Part of a small language model's weights.
Architecture: rotary positions, biases, untied embeddings.
Training: a variant of Adam for these matrices, 686M tokens, 10460 steps.
MLP neurons of a small language model. Each row is named by its layer, matrix (down: output weights) and neuron, and shows model dimensions 224-351. Each number is 128 + 24 x the weight over its row's rms, rounded and kept within 0 to 255.
A block is one neuron, or neurons of one layer that tend to fire together. After each block is what it responds to, as a language model described it from the Wikipedia text at the highest values.

L3.down666 [165 107 101 148  97 134  77 138 169 137 131 116 159 157 131 156 110 118 128  88 150 140 112 118 164 128 115 119 130 128  94 125  77 144 127 113 156 103 123 136 134 140 129  60 152 126 100  78 149 107 121 104 172 100 132  92  97 166 111  92 122 112 115  98 117  99 109 111 122 159 123 111 149 118 111 114 142 157 112  88 138 164 103 151 115 122 133 154  91  90 115  68 141 150 115 179  82 134  99 114 176 128  88 164  95 101 145 153 104 122 112 132 132 116 147 108 118 133 165  91 131 151 101 131 158  96 148 138]
Word continuations and connectives. Fires on mid-word pieces that finish a word (game-play, Legisla-ture, Car-men, proba-bl-y), on which or such right after a comma, and on decimal points in numbers.

L7.down148 [137 118 124 136 129 149 130 101 122 122 124 157 125 116 151 117 120 183  78 159 152 122 146  84 121 117 123 138 105 138 107 149 117  76 116 138 133 163 111 108 102 101 132 122  96  93 140 105 130 127 137 139 106 104 132  98 159 105 135 131 151 172  90  53 141 150 124 130 113 125 149 134 124 155 123 125 114 116 164 153  99 154 149 122 153 177  97 139  78 155 123  91 119 108 156  98 135 149 106 138 144 151 155 146 115 113 120 191  90 137 156 147 108 114 123 104 154  81 190 111 159 108 100 168 123 173  90 170]
L7.down335 [177 108 136 164 173 128 135 189 111 137 104 140 158 136 167 112 156 141 116 150 147 135 134 155 143 167 132 119  91 131 157 169 118 113 134 135 116 131 122 111 121 110 117 106 166 110 143 116 164 143  57 133 117  93 116 123  79 148 121 127 155 172  76 114  94 137 150 104  99 162 115 123 122 124 108 117 107 111 114  99 119 100 132  92 131 124 138 139 141 137 113 142 119 120 158  95  94 110 124 143 129 110 150 148 139 108 124 136 115  49 159 124 153 113 119 132 131 134 144 134 135 168 126 150 104 109  98 160]
L7.down680 [ 99 131  69 106 127 102 139 113 128  64 128 137 133 146 128  99 124 123 110 139 123 126  95 142 110 133 136 124 126 139 151 162 141 126 146 131  88 109 164 136 115  87 111 170 130  99 133 162 156 139  59 108 127 132 108 126 118 130 162 150  53 135 129 184 107 115  91 175 116 144 146 114 112 164 128 125 123 118 140 136 137 125 165 163 117 163 159 129 125 177 106 147 102 136 135 144 161 107 101 150 119  89 110 112 124 131 129  86 119 131  99 164 154 115  80 157 133  97 133 106 135 108 109 158 132 103 161 125]
L7.down2077 [158  74 133 150 121 138 128 163 129 124 132 129 109 128 172 154 109 125  99 156  97 116 130  78 143 143 111 133  93 148 114 129 132 143 131  94 144 121 108 123 125 152 125 123 122 106 120 115 117 128 119 105 120 146 118 146 135 134 134 118 157 129 150 113 141 132 148 121 114 108 142 141 135 160 107  88 104 130 129 130  95 135  86 119 127 124 123 142 149 142  86 114 126 186 139 108  81 167 110 114 136  93 143 111  97 155 169  65  86 141 111  95  90 169 122 136 158 109 139 114 135 120 100 168 139  95 137 108]
Decimal points in measurements. Mainly the decimal point inside numbers in unit conversions, coordinates and climate tables (93.40, 61.7, 3.11); more weakly table pipes and "be" after modals.

L7.down1418 [150  96 108 144  45  78 134 143 125 110 136 152 114 131 162 132 113 125 129 119 149 138 100 136 113 153 121 129 157  96 146 137 142 114 121 192 157 142 131 153 128 136  79 133 120 113 100 125 101 140 151 128 112 119 144 155 106 183 116 164 187 131 127 120 162 105 161 156 112 108 121 122 152  79 144  99 127 124 122 189 124 160 121 163 184 128  83  74 156  97 116  93 125 165 162 170 120 149  97 109 124 126 119 135 128 126 141  72 141 142 132 119 139 133 178 104  67  94  94 162 120 149 129 108 158 121 156 121]
L7.down1804 [ 81 118 148 108 153 136  94 100 148  92 144 125 138 146 156 173 138  99 134 124 121 139 138 132 145  95 133 165 147 132 140 116 108 116 163  93 125 130 163 107  96 133 124 143 136  70 151 123 110 162 118 130 129 157 159 148 135 123 126 123 134 111 124 146  98 153 139 164 121 156 132 140 137 152 144 125 133 123 164  77 120 126  84 139 149 118  75  86 104  90  97 101 158 132 121 141 107 157 106 174 138  93 142 147 115 120 145 121 135 139 145 145 156 138 126 111 107 114  98 130 121  99 129 146 135 128 138 138]
L7.down2257 [128 149 142 110 185 144 127 106 137 108 132  95 118 181 109 121 136 146 151 143 109 105  96 116 127  87 117 137 174 134 140 122 157 116 138 145 147 143 116 115 127 108 133 147 141 123 118 108 137 111 129 130 133 146 127 139 152 106 151 142 169 189 134  98 104 119 125 119 142 161 107  93  76 113 144 108 132 131 134 150 150 135 127 184 109 133 112 123  99 119 173 132 160  87 116 137 117 125 128 127 115 122 117  94 138  99 136 136 113  96 153  77 137 135 104 110 165 120 104 135 121 130  89 112 134 142 137 144]
L7.down2268 [172 149 114 161 152 152  88 169 121 102 116 137 158 161 153 163  96 155 130 133 177 127 122 159 188 140 156  99 106 113 159  93  73 132 135 147 133 132 130  95  82 142 153 114 116 128 133 115 111 142 125 162  82  94 128  97 114 101 147 124 129 145  74 115  97 161 126 108 114 153 102 110 164 120 133 143 113 150 122 130 127 123 129  78 125 166 106 136 139 139 121 104 112 164 143  97  99 113  99 159 134 136 109 139 135 134  92  96 144 116 152 131 182  99 110 119 116 173 143 142 115 125 155 113  82 107 148 124]
Time-span nouns. Nouns naming a span of time ending a phrase, like years in over the years, decades later, his life, and the following year; also Votes in election-table headers and ° in coordinates.

L3.down1547 [127 115  70 144 114 111 101 148  83 114 113 151 111 149 172 123 123 143 158 115  97 104 197 135 153 140 131 134 120 180 132 112 130 145  85 151 124 157  89 130 121 133 144 115 168 131 102 142 110 106 142 130 134 116 137 148 100 111 129 162 107 155 146 150 118 163 122 102 137 123  96 140 154  69 159  80 112 167 122 133 151 102 122 113  87 138  92 160 140 135 147 106  58 118 138 105  35 150  87 132 160 119 126 133 108  92 121 141 142 121 153 116 151 186 137 148 128  88 157 132 121 126 139 124 146 155  97 140]
Time-span words. Nouns ending a time or life-period phrase, chiefly years, also century, career, ever, as in Early years, two years, fifteenth century.

L5.down649 [118 109 140 128 102 136  92  88 113 102  95 172 122 144 139 136 152 163  90 124 112 100 199 123 122 144 129 133 155 127 142 139 120 124 165 142  97 113 162  57 135 158 132 121 139 159 138 137 149 146  86 128 166  99 105  95 110 160 132 166 128  96 138 126 181 145 139 130 117 145  89 133 149 154 116 164 132 125 155 121 117 116 136 124 104 130  95 136 110 120 146 153 116 115 126 110 129 117 143 131 170  93 137 164 135 122 115 162 128 106 121  99 100 168 119 115 136  72 135  99 157 147 115 174 105 143 105 137]
L5.down1078 [105 121 138 122 132 120 163 108 109 160 124 125 125  88 130 169 131  86  75  83 145 166 120  89 143 122 117 102  87 108 121 125 118 127  94 142 104 153 122 130 136 163 114 104  91  98 156 183 110 118 143 105 142 106 103 108 125 158 111 134 122 120 121 132 122 157 128 121 118 109 114 124 103 147 108 127 126 125  84 133 124 147  61 127 108  92 129 162 102 107 173 134 157 155 116 138 114 138 146 136 105 124 132 119 117 140 113 134 143  93 121 110 108 155 170 134 160  49 141 135  84  96 135 113  79 163 115 160]
L5.down1654 [164 144 112 106 124 138 206 137 129 115 162 117 104 144 154 124 164  89 119  80 134 143 145 161 131 160 170 113 142 139 115 153 116 120 137  89 159 107 120  79 164 137 186 163 113 110 168 117 137 132 122 104 105 143 141  73 131  76 138 119 153 158 141  99  80  76 150 110 128 115 129 163 138 142  84 160 146 155 175  65  95 163 104 150 112 155 110 150 100  83 146 174 161  96 146 132 120 162 120 130 132 123 139 161 130 114 163 132  96 114 112 118 162  96 152 149 111 114 133 139 100 149 154 117 113 134 105 154]
L5.down1856 [162 102 105 113 147 132 183 176 180 150 118 110 113 182 103 125 125  74 166 140 121 136 106 128  87 159  91 102 140 115 142 152 140  74  98 118  94  95 129 144 137 150 131  91 131  98 137  91 152 136 109 147 120 158 115 122 151 131 131 200 150 132 151  79 134 119 149 146 150 104 146  74 125 121 127 149 176 127 162 126 110 130 120 113 125 150 112 134 109 147 133 138 137 150 100 137 113  97  92 123 128 149 124 154  96 126 131 132 152  75 139 119 147 132 133 116 102  90 115 144 101 143 138 108 143 143 145 149]
Plural noun endings. Plural -s suffixes and the closing piece of a noun, often time nouns, such as days in "six days later", temperatures, years, celebrations.

L5.down783 [115 177 121 124 119 113 103 147 156 121 210 160 166 137 133 130 125 146  74 108 132 142 149  96 146 174 130 100 170 117 123 114 105 109 157 108 132 118 144 109 155 119 116 126 101 148 124 124 111 128 136 103 130 165 160 113 120 127 121 111 109 133 105 139 106 111 123 118 118 141  95 127 124 110 118  86 129 148 135  58 111  88 123 118 113 132 131 138 123 108 128 138 101 118 113 206 108  94 153 166 132 149 112 144 141  83 152 136 112 135 136 128 141 147 113 114 148 147 151 152 140 119 134 121 138 127 153  97]
L5.down992 [155 134 130 119  97 113 123 145 126 123 163 139 140 131 100  94 154 116 109  97 124 106 137  78 117 129 115 136 176 108 120 141 122  71 144  73  98 126 173 174 151 134 119  86 145 110 114 163 121 102 106  91 156 134 129 146 132 116 138 156 163 121  85 146 158 167 175  99 112  99 122 100 130  93 114 117 120 137 129  93 138 134 118 135 123 165 160 158 149 151 136 125 133 136 145 176 142 117 144 122 106 120 148 179 159 120 145 136 126 170 141 125 107 151 138  99 112 132 178  99 126 150 115 111 131 129 173 119]
L5.down1007 [133 139 135 111 100 149 168 156 132  95 143 140 145 136 153 108 110 114 150 123 127 122 121 117 110 157 137 162 157 143 105 118 134 101 141 113 131 131 127  97 157 139  88 129 142 166 103 124 117 108 150 145 147 114 106  77 146  92 159 139 145 147 105 129 132 118 141 112 100  94 138 154 120 111 138 118  66 135 128 147 140 134  99 126 112 156 126 185 122 125 118 157 193 148 158 137 105 113 144 117 132  74 125 182 115 111 117 150 119 135 110 170 156 104 147 144 126 105 124  93 119 116 141 100 131 184 134  99]
L5.down1212 [136 116 141 122 111 133 105 136  79  99 114  88 168 139 109 121 150 137  89 134 157 139 137 123 117 156 179 136 122 100 122 139  80  55 133  83 133 157 133 149 152 168 134 117 138 104 155 164 116 103 166 116  96 134 192 118 119 104 104 126 134 125 130 101 133 160 119  73 119 115 127  91 135 139 141 138 114 122 102 104  85 151  85 107 148 120 129 110 114 132 152 145 150 152 125 156  83  88 114 183 121 107 117 131 172 140 136 118 100 139 141 123 121 159 204 131 118 139 166 135 123 125  99 131 141 132 125 115]
Period after numbers. Periods directly after a digit, whether decimal points (1.8, 15.4, 0.25) or sentence-ending full stops after counts and years (population was 84.); a few scattered word pieces also fire.